Weights of a small transformer language model: 12 layers, no biases in attention or MLP.
MLP neurons of a small language model. Each row is named by its layer, matrix (up: input weights) and neuron, and shows model dimensions 0-127. Each number is 200 + 20 x the weight over its row's rms, rounded and kept within 0 to 999.
After each neuron's rows, "fires after" lists the tokens most often just before its 100 highest values on Wikipedia text that the model never trained on. A number after a token or word is its count.

L4.up183,194,201,222,154,171,187,188,167,186,238,201,184,232,218,207,169,211,204,200,203,208,182,184,187,215,186,146,163,199,174,159,197,221,200,216,176,214,196,214,201,201,213,181,195,188,174,166,176,194,188,218,223,192,167,210,183,189,202,183,215,186,231,199,181,185,208,219,233,214,199,177,194,195,244,200,213,178,202,195,177,220,191,206,188,184,197,199,207,206,189,200,206,187,171,212,198,239,182,210,193,226,181,173,184,201,209,227,170,208,203,205,194,173,234,189,187,219,201,208,177,195,205,243,197,193,196,181,202
fires after: "the " 48, "Synonyms" 6, "The " 5, "ale" 5

L2.up43,199,159,181,212,198,193,171,167,213,192,201,201,241,173,202,161,199,191,211,182,203,175,202,212,219,190,195,180,232,191,181,206,182,213,226,191,216,181,237,193,197,195,197,218,222,193,197,234,182,171,200,193,194,190,179,223,179,224,185,173,195,202,204,179,225,204,193,199,217,193,230,180,148,244,192,179,188,219,175,199,234,207,209,191,191,169,177,183,211,180,230,198,199,181,200,230,186,207,216,187,176,192,163,179,188,197,186,178,205,179,189,218,182,165,209,205,210,193,184,206,221,197,203,190,202,242,191,199
fires after: "However" 15, "0" 11, "1" 9, "however" 8, "ally" 7, "later" 6

L4.up175,177,187,239,261,232,182,163,147,188,199,209,213,199,225,191,218,199,236,225,208,202,175,180,225,245,232,231,196,206,201,196,220,209,221,235,186,206,204,175,202,210,207,244,228,190,182,178,205,191,214,240,213,199,205,216,189,162,182,198,217,187,194,174,194,235,229,191,207,224,216,206,210,200,199,197,165,178,179,184,198,200,186,216,193,206,205,188,195,221,211,218,176,204,202,199,212,180,185,193,195,156,207,219,177,179,159,187,202,223,227,203,193,164,202,213,195,203,169,210,184,205,211,190,219,167,230,176,208
fires after: ". " 26, "\n\n" 24, "In " 4, "in " 4, "\n" 4

L4.up380,203,201,223,203,219,200,219,230,217,186,202,193,214,199,224,205,249,193,184,172,211,198,198,183,191,184,170,185,221,189,186,205,211,180,218,225,200,186,203,207,215,218,215,218,182,203,176,196,210,193,192,189,182,231,201,201,168,229,198,183,187,164,154,199,219,236,186,218,190,182,205,209,202,219,154,224,213,200,197,197,218,186,253,188,178,201,214,186,190,188,178,162,188,230,212,203,219,158,227,170,181,185,206,191,196,201,183,191,198,211,212,246,202,199,192,228,195,164,199,179,183,190,227,224,170,199,204,195
fires after: "| " 25, "the " 17, "On " 13, "- " 9, "5" 4, "\n" 4

L4.up302,181,195,222,176,242,221,185,207,218,201,206,195,179,235,190,191,241,232,167,184,206,174,196,201,210,169,165,172,213,205,185,216,183,217,192,186,206,176,195,209,201,184,212,217,200,182,204,184,209,230,208,192,177,197,192,206,201,212,208,175,183,181,196,196,196,190,168,193,225,200,202,162,179,192,194,191,185,208,152,186,185,181,235,216,181,207,204,205,208,195,196,233,189,217,203,199,211,170,221,207,189,195,175,205,227,235,210,210,199,182,212,196,197,230,195,190,190,210,187,173,237,224,228,224,186,211,202,192
fires after: "the " 36, "The " 18, ". " 15, "po" 8

L4.up283,219,174,219,169,162,209,193,244,232,182,179,166,169,162,229,202,198,221,218,220,198,189,184,163,225,172,186,204,223,199,238,187,218,226,224,195,206,191,217,231,201,189,214,175,193,155,191,199,224,188,234,189,215,200,198,195,177,203,231,224,189,184,180,221,203,198,175,193,189,182,188,224,227,193,225,163,177,215,243,190,215,218,209,197,173,212,207,205,190,195,190,218,189,200,196,198,206,188,200,165,162,161,181,185,216,169,240,223,195,166,194,225,211,230,195,179,216,204,206,180,212,182,203,187,188,187,173,180
fires after: "| " 45, "\n" 8, "\n\n" 7, "the " 6, "201" 5, "Car" 4

L8.up129,210,232,208,183,180,236,202,189,201,213,192,202,205,211,208,222,195,183,220,193,223,195,190,190,191,219,173,200,206,200,206,173,236,206,210,214,213,206,193,168,167,225,238,151,182,224,167,215,215,182,207,185,226,224,244,216,211,202,195,228,184,168,170,202,216,203,205,215,204,216,221,189,174,215,215,203,198,229,196,189,194,183,222,174,195,235,170,161,206,187,189,185,198,193,174,230,210,184,191,218,180,181,201,182,188,213,184,196,217,214,169,225,203,190,210,223,211,199,249,149,164,199,233,247,201,204,161,196
fires after: "| " 27, "." 26

L4.up214,196,186,179,187,178,216,212,189,238,201,202,197,223,203,211,201,227,243,211,206,227,196,179,182,208,190,202,201,240,198,198,209,159,231,229,175,220,210,217,221,192,195,202,180,207,211,224,195,202,242,206,197,189,209,208,215,186,246,177,224,209,215,194,188,207,218,188,201,225,174,178,180,162,197,192,232,171,202,167,212,185,178,210,209,199,189,200,210,216,196,225,216,226,159,204,218,182,205,212,221,156,183,171,220,165,179,186,178,193,213,200,168,167,225,224,188,173,207,212,213,225,202,224,230,213,190,208,209
fires after: "the " 31, ". " 11, ", " 8, "wh" 6, "The " 6

L4.up238,175,224,195,172,207,203,178,189,197,215,170,208,227,243,212,216,171,203,196,179,178,168,220,186,199,170,182,189,219,198,174,196,213,223,203,204,166,198,199,172,181,191,211,221,193,191,200,233,202,188,169,227,182,178,205,202,178,223,203,209,171,208,188,196,207,186,162,206,185,198,170,213,188,184,197,194,219,196,214,198,213,214,235,196,201,225,202,240,183,176,199,219,206,197,211,178,198,184,199,175,183,185,187,194,213,246,223,212,226,223,221,219,170,205,195,215,219,229,214,210,241,179,245,214,195,212,200,181
fires after: "the " 17, "), " 9, "-" 8, "in " 7, "km" 6, "Synonyms" 6

L4.up161,190,192,182,196,217,214,183,172,238,177,204,184,225,212,170,196,200,185,184,198,192,200,190,222,212,165,195,215,185,189,201,184,220,195,231,164,240,197,187,190,211,205,181,203,213,222,153,235,207,160,228,224,208,150,208,230,198,218,220,211,165,211,205,182,223,174,180,189,190,168,199,185,210,193,178,172,215,187,235,194,246,192,192,198,177,208,206,195,218,177,180,229,179,204,193,235,196,199,210,212,202,171,189,185,214,194,181,163,193,209,167,213,209,233,195,168,208,205,186,188,211,178,194,204,192,224,150,216
fires after: "\n" 35, "| " 7, "201" 7, "\n\n" 6, "200" 6, ". " 4

L4.up328,204,186,207,203,168,208,251,187,221,183,177,184,197,215,179,215,200,174,195,194,188,186,191,189,233,185,214,179,203,206,199,239,207,244,238,188,160,199,203,182,220,193,217,206,178,203,173,198,198,202,209,221,224,200,197,190,170,170,206,227,198,259,196,191,175,197,189,213,235,162,163,200,204,224,176,208,194,202,220,183,240,159,224,209,212,175,161,171,211,221,204,216,174,215,197,211,212,201,192,224,188,222,198,178,194,194,204,161,183,179,202,177,198,180,175,199,250,180,209,156,198,189,198,197,229,198,196,223
fires after: "N" 21, "\n" 16, "\n\n" 13, "| " 6, ", " 6, ". " 5

L8.up286,192,176,220,187,207,193,199,215,195,166,182,225,201,184,230,221,195,172,199,197,222,199,198,209,209,195,213,225,224,185,171,208,196,208,225,171,219,197,192,194,187,167,220,169,206,223,176,186,157,192,212,256,201,177,205,187,195,213,198,176,207,195,171,202,236,195,200,225,213,184,221,192,179,199,205,203,207,197,160,196,204,198,190,188,178,175,166,198,202,172,251,207,192,172,192,236,228,187,211,193,200,213,161,184,200,185,217,206,171,225,164,196,169,199,217,172,222,235,222,184,178,218,210,178,212,178,221,227
fires after: "| " 51, "\n\n" 14, "\n" 6

L5.up289,213,175,184,216,183,181,205,208,198,208,225,191,201,208,217,189,206,210,203,193,166,214,188,161,208,183,207,206,200,197,170,209,212,197,215,206,197,187,197,192,242,172,186,193,171,176,193,233,198,160,192,234,195,196,195,176,223,205,203,204,190,203,224,185,193,228,217,202,213,158,217,194,218,211,171,165,192,222,170,190,216,209,200,192,210,167,179,235,201,195,208,217,182,169,194,195,236,182,182,208,240,199,213,235,189,193,231,200,235,220,205,221,191,223,192,183,201,242,200,187,231,216,215,220,189,183,203,224
fires after: "the " 49, "in " 4, "pre" 4, "of " 4

L5.up90,176,184,182,202,227,162,220,192,166,195,181,210,219,215,181,236,209,209,196,206,221,200,228,182,205,192,186,200,195,171,208,211,206,212,188,210,233,178,175,199,209,217,215,214,182,204,193,234,199,209,184,193,235,175,201,212,178,205,200,184,180,199,178,132,235,174,163,191,191,198,227,193,196,210,207,213,206,220,181,183,193,181,205,163,215,213,152,202,187,143,216,197,165,200,227,217,174,205,202,237,205,191,182,210,216,203,188,200,224,228,196,211,193,209,222,167,228,238,141,187,227,206,210,202,204,217,209,208
fires after: ", " 26, "is " 11, "(" 7, "7" 5, "==" 4

L5.up114,168,238,201,214,213,191,171,209,190,218,208,221,212,199,200,184,229,188,174,169,227,177,189,207,235,191,161,198,234,193,183,240,184,189,205,200,194,192,197,185,237,163,226,210,165,220,168,226,184,177,193,218,210,208,203,185,217,242,204,214,181,191,223,201,195,172,226,219,193,195,192,201,215,202,180,209,180,199,188,204,192,185,239,211,208,232,197,197,221,190,174,199,220,196,214,191,197,209,205,195,199,186,219,208,214,233,247,214,185,178,222,211,178,179,194,197,226,213,248,184,196,197,206,193,196,180,169,202
fires after: "the " 55, "| " 9, "S" 5

L5.up283,158,182,190,218,204,223,220,193,182,203,198,166,216,185,231,252,168,194,211,193,201,211,238,207,214,251,181,237,241,229,212,233,198,208,188,234,230,197,186,187,189,204,209,200,229,195,206,184,203,214,213,230,165,214,218,216,188,227,201,216,204,202,194,210,180,199,223,164,174,217,199,188,202,202,187,181,233,206,190,203,179,190,187,167,218,188,218,192,205,173,207,210,199,143,209,210,184,184,172,173,166,173,204,212,177,172,177,233,211,177,223,215,196,186,227,171,190,199,217,204,196,186,218,208,200,200,199,185
fires after: ", " 48, "| " 4, "G " 4

L4.up98,205,174,157,171,186,191,218,191,210,172,201,169,222,206,173,201,231,224,190,192,206,179,190,199,227,184,203,189,172,192,205,230,209,205,187,161,213,175,207,214,192,191,234,195,201,184,182,220,182,187,216,212,219,206,192,209,176,208,183,234,200,159,176,195,236,206,207,195,218,217,205,182,205,188,199,224,207,187,230,184,206,232,208,171,217,205,187,157,213,195,225,193,218,170,201,208,190,230,210,224,199,165,169,213,170,178,213,201,190,208,186,194,194,224,212,207,205,202,203,157,217,215,205,203,187,207,178,198
fires after: "| " 45, "==" 17, "== " 9, "\n\n" 6

L9.up314,170,225,164,223,184,196,182,188,230,183,191,213,192,179,189,232,236,216,219,184,182,229,195,200,219,211,210,193,216,195,203,218,181,200,222,184,173,217,202,195,211,184,189,166,203,169,234,177,190,196,231,188,208,159,207,177,185,213,197,180,190,237,204,185,206,155,192,208,194,190,164,213,211,198,204,207,208,186,196,215,203,152,223,186,202,235,166,183,194,201,200,203,213,180,217,174,167,200,205,180,203,204,200,213,181,226,248,177,189,214,207,184,174,211,183,169,218,202,189,183,195,211,253,210,169,160,209,203
fires after: "H" 18, "M" 13, "Q" 7, "J" 7, "D" 7

L2.up378,214,196,225,223,225,186,224,161,218,201,184,205,210,164,195,185,204,175,171,187,196,241,199,225,211,186,205,207,215,193,215,197,193,223,224,179,202,175,226,172,206,210,223,158,211,176,197,211,215,209,222,219,199,176,203,218,185,195,175,190,184,184,201,193,191,167,170,205,206,175,195,187,164,206,202,221,175,214,184,208,192,195,199,158,196,186,204,197,193,143,199,183,146,187,186,213,202,224,237,225,197,152,178,146,189,214,217,226,203,207,219,219,192,178,195,163,201,175,179,214,198,182,210,242,151,198,213,182
fires after: "\n\n" 71

L9.up201,214,155,227,181,197,183,181,204,209,187,196,216,202,221,208,223,247,177,219,174,184,213,216,177,194,223,193,181,190,225,203,216,166,246,213,185,222,197,221,196,223,205,190,207,227,181,189,206,187,229,215,246,205,222,193,199,198,202,181,157,168,189,203,164,239,162,192,184,218,175,190,158,175,213,202,197,208,210,198,153,237,207,204,204,182,195,171,177,213,167,232,227,199,192,193,207,195,192,236,199,185,205,201,185,222,190,218,204,218,180,170,196,175,183,203,184,198,199,166,218,187,206,219,205,191,234,200,190
fires after: "A" 17, "S" 15, "F" 6, "E" 5, "D" 5, "C" 5

L9.up305,224,181,209,220,186,219,192,196,203,161,143,245,207,181,197,199,207,196,200,195,154,227,192,184,213,238,175,204,205,208,246,204,190,193,199,194,204,209,175,207,247,223,214,187,219,221,197,190,177,188,210,202,222,203,197,169,188,185,219,184,196,162,189,193,212,183,218,176,187,216,183,179,201,224,199,215,205,183,212,179,190,176,224,177,178,184,217,183,214,212,174,225,186,163,211,189,195,212,205,218,173,176,206,241,192,233,176,187,173,201,165,173,183,218,221,189,196,191,199,188,219,219,252,201,161,187,189,198
fires after: "t" 14, "V" 14, "p" 9, "ce" 7, "M" 5, "L" 5

L5.up322,216,222,218,225,171,208,190,185,212,204,192,158,207,216,209,193,207,180,223,202,189,194,191,170,206,246,179,174,223,186,195,182,181,210,191,189,220,219,206,151,202,226,219,186,199,224,189,228,224,161,182,196,181,244,157,213,202,217,218,200,211,209,213,219,180,234,188,205,217,195,185,184,184,205,198,207,172,166,229,189,197,227,185,179,201,220,206,222,239,222,203,215,185,154,231,210,192,189,213,166,199,177,220,183,208,206,184,213,166,179,237,218,218,231,185,205,178,205,192,176,205,192,221,171,193,184,217,192
fires after: "| " 23, "the " 19, "Total " 5, "NCAA " 4

L2.up322,179,229,213,195,209,233,198,191,197,180,184,194,206,190,180,221,171,225,219,203,213,195,203,188,189,217,223,205,205,210,212,170,201,213,173,177,200,169,173,201,235,176,221,166,222,184,223,215,176,186,169,210,237,162,198,195,160,214,144,170,228,221,201,182,176,220,209,193,174,204,145,212,187,197,222,203,193,228,231,191,191,194,202,179,201,206,224,176,220,235,180,192,204,202,192,181,170,217,209,190,180,169,218,196,189,179,226,182,206,198,182,187,185,177,210,182,190,211,194,184,226,200,200,222,218,189,175,184
fires after: "H" 15, "\n\n" 12, "T" 8, "N" 8, "K" 7, "J" 7

L5.up257,201,201,211,210,185,243,249,202,235,220,203,177,163,241,191,226,186,182,183,208,192,197,174,198,221,220,177,170,238,189,190,218,200,238,202,178,171,185,208,194,216,198,213,195,188,166,219,178,209,149,216,230,232,195,236,216,168,208,215,239,195,216,219,221,198,226,198,206,237,169,214,200,211,226,167,172,216,196,180,220,231,228,179,179,172,149,216,188,202,190,223,220,202,179,200,163,234,170,209,199,241,183,198,178,206,152,199,183,187,181,198,219,182,214,215,214,179,211,186,193,205,196,190,195,225,212,195,177
fires after: "| " 38, "201" 8, ", " 7, "202" 5

L4.up58,179,196,207,206,210,185,224,166,182,199,186,218,222,195,190,202,199,216,192,217,194,197,184,211,199,177,171,197,174,198,198,232,219,169,205,186,240,205,198,177,234,224,218,180,218,203,232,239,223,200,226,208,171,205,191,217,181,186,190,165,185,189,193,213,191,193,205,200,219,208,225,237,144,198,178,200,235,172,167,178,203,199,226,196,221,218,181,211,222,222,224,194,178,185,204,197,187,190,211,172,173,204,190,192,206,200,190,184,182,180,215,182,212,237,202,189,191,208,188,174,235,188,183,218,204,197,188,215
fires after: "'" 21, "201" 20, "0" 12, "United " 6, ") " 5

L2.up287,210,193,185,236,200,201,206,177,218,212,187,199,213,206,203,213,200,208,172,193,213,219,210,193,208,207,178,199,210,189,214,208,208,198,227,193,179,220,160,159,230,197,211,197,212,192,242,185,189,205,185,221,215,193,154,187,188,200,199,195,176,193,179,159,176,203,167,184,184,195,177,212,235,234,196,168,199,193,155,187,198,212,221,195,222,224,177,205,222,189,237,221,189,185,237,173,203,230,215,194,191,175,182,191,196,191,219,185,187,189,184,201,185,186,222,178,229,219,233,193,185,210,201,238,144,216,243,172
fires after: "\n" 30, "km" 7, "|---|---|---|---" 6, "} " 5, "_" 5

L9.up75,193,209,233,182,215,214,218,212,197,195,156,197,239,224,199,204,190,194,186,207,223,187,172,189,219,225,143,160,233,180,212,245,172,200,195,169,177,205,170,200,212,229,206,225,197,210,203,216,235,168,209,212,220,227,173,172,205,214,220,180,184,231,194,142,216,183,173,207,223,201,223,187,205,182,178,204,215,182,195,228,174,221,221,212,193,264,187,179,195,197,193,223,173,209,202,207,197,185,216,211,193,225,193,192,206,213,217,220,193,198,208,196,210,186,232,196,200,197,187,210,227,203,226,206,193,157,159,203
fires after: "the " 34, "a " 16, "| " 5, "The " 5, "s " 4, "an " 4

L4.up70,222,224,175,173,175,207,190,159,178,202,189,185,207,185,192,201,186,194,192,227,188,186,196,182,213,206,172,220,227,185,189,165,211,244,183,182,197,173,191,208,237,212,226,207,205,218,213,190,203,160,239,249,209,227,211,198,211,187,207,221,188,223,205,205,175,236,192,183,200,209,195,233,164,227,186,190,198,207,203,219,231,222,227,182,191,247,209,191,185,193,171,170,183,200,213,184,229,165,220,197,177,195,196,172,185,172,226,220,229,202,159,229,186,215,210,203,211,179,180,184,195,192,215,223,209,183,167,184
fires after: "| " 90, "Born" 4

L4.up316,190,194,175,216,204,209,196,192,203,189,199,149,193,247,205,206,196,224,196,197,205,211,199,198,203,206,161,194,215,159,188,246,206,176,193,182,179,183,169,216,192,217,187,212,206,203,177,226,177,144,211,201,204,193,173,188,149,218,231,206,161,196,206,201,230,173,171,193,227,176,191,180,199,196,201,201,208,199,210,175,216,214,217,205,189,202,181,175,209,202,207,158,200,204,206,210,186,224,196,210,191,204,196,221,245,190,243,193,178,164,177,176,204,245,180,205,228,230,193,146,222,201,247,199,177,217,191,200
fires after: "| " 35, "\n" 11, "In " 7, "\n\n" 5, "Por" 5, "- " 5

L5.up236,193,213,207,160,241,210,164,174,221,193,192,181,211,215,160,177,235,186,217,168,199,213,228,187,222,196,196,166,216,188,196,210,204,212,210,176,174,195,230,173,194,171,200,184,191,211,184,215,230,224,196,216,180,167,204,210,193,229,203,223,220,182,228,183,172,176,216,186,197,209,228,232,185,205,224,189,158,204,186,168,222,187,198,196,174,224,193,168,211,193,233,208,195,172,198,222,216,201,207,197,192,161,214,174,195,186,228,215,224,193,226,226,187,178,234,197,229,193,189,162,225,163,227,211,166,198,219,180
fires after: "'" 39, "=" 24, "and " 10

L2.up150,212,241,221,228,194,207,217,175,251,213,181,191,188,202,194,195,221,213,207,214,230,230,200,193,217,187,176,206,214,189,227,191,186,215,198,201,178,177,184,178,255,189,201,215,211,237,200,190,220,185,208,190,170,191,186,205,173,226,198,193,170,165,184,198,193,229,186,235,192,165,169,175,222,190,172,211,212,209,201,193,210,183,225,202,198,189,227,200,186,197,229,214,204,208,221,194,221,212,213,166,231,200,175,213,210,195,216,185,244,171,210,221,233,219,205,214,179,200,210,170,211,171,243,196,190,241,205,209
fires after: "\n" 26, "|---|---|---|---" 11, "Rh" 4, "B" 4, "op" 4, "tri" 4

L5.up180,170,165,213,184,182,182,184,175,204,206,213,216,145,180,230,218,217,176,204,209,165,202,217,215,216,221,175,204,200,170,216,224,212,209,196,177,194,201,199,168,188,243,220,219,242,188,181,170,193,163,185,188,192,188,202,192,222,249,189,202,198,165,215,230,183,204,214,197,162,196,190,213,209,206,189,162,218,194,202,238,195,203,189,181,202,227,207,192,179,183,219,169,193,200,236,203,239,215,222,203,188,213,173,218,218,164,225,217,188,198,224,240,177,199,198,191,202,232,234,223,163,181,193,164,185,181,194,191
fires after: "| " 44, "H" 8, "- " 4

L9.up107,189,166,211,162,194,212,209,185,245,198,191,231,173,237,237,188,213,211,218,214,225,191,194,184,205,210,179,182,184,219,218,212,168,195,195,222,172,206,157,186,231,188,165,187,185,212,199,219,217,212,204,194,151,228,194,189,228,192,208,215,202,209,237,202,159,183,196,203,253,231,195,209,177,230,225,186,188,205,181,165,213,180,234,189,184,212,179,185,236,221,194,214,218,194,196,181,183,186,206,211,186,199,180,210,204,265,172,189,176,190,176,210,194,173,192,204,195,190,197,195,191,212,231,192,184,218,210,185
fires after: "U" 20, "F" 13, "R" 8, "E" 7, "O" 6, "Ro" 6

L4.up143,167,202,195,189,190,221,200,151,223,226,208,195,199,197,190,204,212,184,237,198,199,182,171,215,252,176,202,219,237,207,189,214,169,176,223,184,223,207,192,201,211,204,233,184,212,207,201,193,193,233,192,193,184,187,204,225,171,202,169,183,189,211,167,197,170,190,169,226,211,216,223,190,172,207,189,228,208,205,196,152,200,201,209,195,186,174,177,206,215,222,207,199,194,169,177,216,229,194,216,201,218,182,197,160,193,166,188,193,217,244,210,219,180,195,201,204,216,231,179,202,210,180,216,194,197,207,212,208
fires after: ", " 46, "and " 4, "however" 4

L5.up380,189,171,220,188,214,201,196,188,210,194,220,165,236,214,183,196,229,220,193,196,192,189,221,188,202,197,166,193,220,177,204,212,215,219,226,187,166,199,219,204,184,191,175,228,212,196,178,197,180,206,175,210,167,201,209,173,219,242,200,178,180,209,233,208,182,174,189,183,144,205,192,214,207,204,195,183,188,162,162,212,221,236,263,195,159,239,224,191,178,174,192,228,187,228,185,160,239,183,206,182,177,217,174,218,215,182,221,183,176,200,196,221,230,200,194,196,176,182,200,158,235,192,229,208,188,195,181,194
fires after: "the " 28, "a " 12, "The " 10

L9.up151,197,215,214,207,186,196,209,202,188,232,193,177,249,193,206,232,231,202,193,211,164,207,208,183,202,223,211,197,187,199,203,219,243,231,202,202,190,213,210,176,192,200,208,201,217,206,196,215,195,213,249,188,225,167,201,188,200,231,193,210,172,192,194,201,219,198,171,179,230,182,158,198,210,190,228,208,188,202,160,197,171,208,225,174,167,216,189,219,168,167,201,220,180,221,178,209,242,205,179,223,183,178,211,229,213,172,170,192,186,217,180,198,174,238,202,208,179,163,155,167,193,214,214,210,216,203,183,178
fires after: "\n" 24, ", " 15, "\n\n" 9, "\" " 4, "as " 4

L4.up169,184,184,199,189,230,187,217,177,253,168,220,209,202,172,198,206,221,246,208,198,212,195,199,172,194,199,176,205,215,210,183,231,178,229,225,207,144,200,199,215,186,193,184,225,205,186,217,218,203,215,187,222,190,189,208,183,188,209,182,189,212,187,226,172,173,179,186,185,219,204,212,216,187,247,168,166,204,243,163,167,190,190,240,184,173,199,186,220,213,208,214,224,201,196,185,167,182,229,209,179,232,198,191,199,248,178,192,161,180,195,217,220,205,172,198,206,200,220,209,189,212,155,216,196,232,203,223,186
fires after: "\n\n" 58, "st" 4

L5.up139,201,196,228,190,202,199,173,195,210,205,204,176,204,227,219,207,210,236,185,155,200,201,216,232,205,206,200,214,211,197,155,214,188,196,212,183,189,184,202,169,221,171,192,237,212,188,226,249,218,201,168,202,188,197,187,190,202,209,173,184,160,161,212,192,213,152,199,172,200,221,173,194,186,201,181,178,181,238,230,196,210,186,210,184,203,232,187,212,204,205,191,208,183,155,202,212,216,234,202,159,193,215,194,195,218,185,194,194,220,212,201,194,199,178,210,215,221,177,181,204,234,176,233,229,174,174,183,206
fires after: "\n" 52, "\n\n" 19, "- " 6

L4.up9,193,212,201,221,217,211,176,228,229,216,201,171,179,231,174,178,208,222,174,199,218,214,192,216,217,221,201,180,214,191,199,247,168,223,212,189,190,225,191,185,221,228,178,201,228,161,185,193,163,212,201,236,198,192,196,185,173,213,221,209,196,217,225,207,211,217,173,201,153,195,203,204,201,205,209,197,203,167,213,192,192,236,221,204,178,228,210,214,174,204,197,213,180,175,222,243,227,218,202,183,189,228,218,226,199,194,170,180,215,187,165,192,232,189,169,214,179,187,172,177,183,173,199,202,216,215,172,182
fires after: "\n\n" 22, "is " 19, "was " 9, "the " 6, ", " 4

L4.up56,212,224,198,214,191,178,222,188,192,204,225,218,240,239,192,197,187,213,212,196,187,200,200,213,205,192,174,193,214,193,232,206,192,202,211,178,171,206,198,164,222,199,218,205,186,183,210,214,200,190,198,192,222,173,179,190,168,216,199,195,189,208,195,182,212,220,153,195,193,216,240,178,188,239,185,211,225,217,178,213,190,232,207,187,195,242,185,183,217,200,196,188,232,193,201,184,192,185,204,208,177,197,180,241,226,180,210,206,209,183,181,234,179,206,224,225,227,194,188,205,248,187,232,212,161,187,194,178
fires after: "the " 32, "In " 11, "in " 10, ", " 5, "n" 4, ". " 4

L8.up216,187,194,170,174,178,208,247,196,196,189,245,182,228,203,177,225,230,256,204,174,201,205,212,203,204,196,200,175,208,192,217,181,205,181,197,155,198,181,224,168,198,178,181,206,200,178,171,173,199,194,218,240,189,228,216,186,166,175,188,202,169,148,228,216,214,228,151,213,223,162,225,164,199,190,210,162,229,208,218,204,218,231,241,228,200,194,200,206,216,202,205,205,210,213,207,205,232,207,220,225,201,194,217,188,226,200,196,200,191,194,230,212,188,203,187,188,217,187,193,186,201,228,233,217,186,212,196,204
fires after: "| " 59, "the " 18, "of " 5

L4.up355,170,205,198,203,206,191,237,192,220,251,173,178,184,235,155,226,205,202,228,169,210,205,202,165,243,212,184,205,230,180,201,204,204,202,174,165,212,194,170,210,177,201,228,209,219,151,173,219,176,179,219,186,263,184,190,208,192,193,218,201,177,187,216,210,153,198,184,194,218,205,191,212,201,182,218,202,220,212,188,189,203,193,184,212,180,191,157,228,216,203,249,219,213,230,242,157,206,192,207,184,147,181,181,185,188,201,210,228,209,212,179,224,187,221,217,190,189,193,211,213,189,171,195,204,219,221,196,196
fires after: ", " 48, ". " 12, "(" 5, "\n\n" 5

L8.up30,198,188,231,192,186,235,164,169,209,232,199,189,208,238,194,216,229,210,203,168,201,207,199,154,185,222,210,217,220,187,232,216,214,198,195,204,203,189,195,198,225,222,192,201,207,171,202,198,215,179,169,222,212,161,193,201,174,197,198,203,187,194,209,207,178,214,196,210,179,189,216,201,186,198,195,187,238,179,196,192,199,215,231,190,216,212,196,222,214,178,182,197,196,187,197,182,190,212,182,182,192,196,200,220,224,188,228,167,189,165,235,188,225,188,220,227,166,186,178,199,173,199,271,220,174,224,220,201
fires after: "\n" 20, "was " 15, "M" 6, "is " 5, "- " 4, "V" 4

L5.up0,175,205,190,144,154,193,190,192,204,190,180,145,179,225,200,214,219,195,220,190,219,213,209,196,196,216,201,181,206,188,191,219,191,239,185,212,197,188,222,197,199,201,196,236,195,207,198,190,221,225,203,176,201,228,204,172,207,251,210,213,196,205,228,200,159,225,176,207,200,218,191,193,228,192,202,169,178,221,189,199,198,234,196,204,200,194,179,172,227,213,190,172,204,223,184,204,250,195,234,220,199,180,163,199,202,208,179,178,222,222,209,228,215,184,166,213,194,191,207,219,210,173,246,206,215,176,218,202
fires after: "the " 41, "U" 9, "The " 8, "High " 4

L5.up116,222,183,204,158,170,220,189,214,216,217,242,223,210,220,203,172,206,209,224,196,200,193,191,188,214,204,198,197,177,194,217,214,189,141,175,180,185,185,174,213,206,203,209,161,179,177,188,200,205,187,225,203,251,212,207,167,211,202,186,208,179,191,194,188,175,199,209,211,232,247,211,159,168,232,186,150,216,209,180,192,251,188,219,186,190,199,214,191,214,192,170,229,219,209,205,187,222,193,229,215,183,214,204,188,179,192,195,204,240,198,217,165,223,228,227,191,204,208,191,193,194,203,223,254,176,233,166,200
fires after: "the " 21, ". " 15, "The " 9, "in " 6, "which " 5

L9.up303,199,240,199,209,193,176,233,198,213,219,204,175,155,206,208,220,182,176,195,176,208,183,219,179,203,220,164,212,221,182,229,205,164,214,199,190,174,161,252,227,247,176,174,217,176,217,226,219,187,219,219,197,201,187,199,211,178,192,208,198,192,238,189,169,178,205,206,200,221,185,209,210,200,208,170,190,200,205,183,200,227,156,179,171,214,232,175,219,195,184,195,228,207,233,161,158,178,193,251,215,194,197,227,172,179,201,210,216,218,165,195,188,212,219,221,228,196,179,219,195,239,189,229,217,224,194,162,181
fires after: "a " 22, "the " 13, "; " 9, "s " 6, "| " 5

L4.up338,231,177,203,184,234,172,191,187,209,191,219,212,200,222,183,206,225,240,211,146,181,224,224,178,211,222,195,168,215,199,188,205,200,209,200,187,172,165,160,223,223,168,227,210,172,146,212,204,181,190,216,226,193,200,193,195,179,201,181,178,195,189,202,216,188,216,198,203,212,177,181,210,201,189,181,179,217,204,169,160,193,182,209,223,182,219,192,196,218,224,207,187,173,179,180,199,237,193,217,206,173,213,182,213,202,182,226,196,233,180,189,215,219,247,221,198,183,183,199,211,196,200,192,189,182,217,173,210
fires after: ", " 46, "in " 17, "with " 4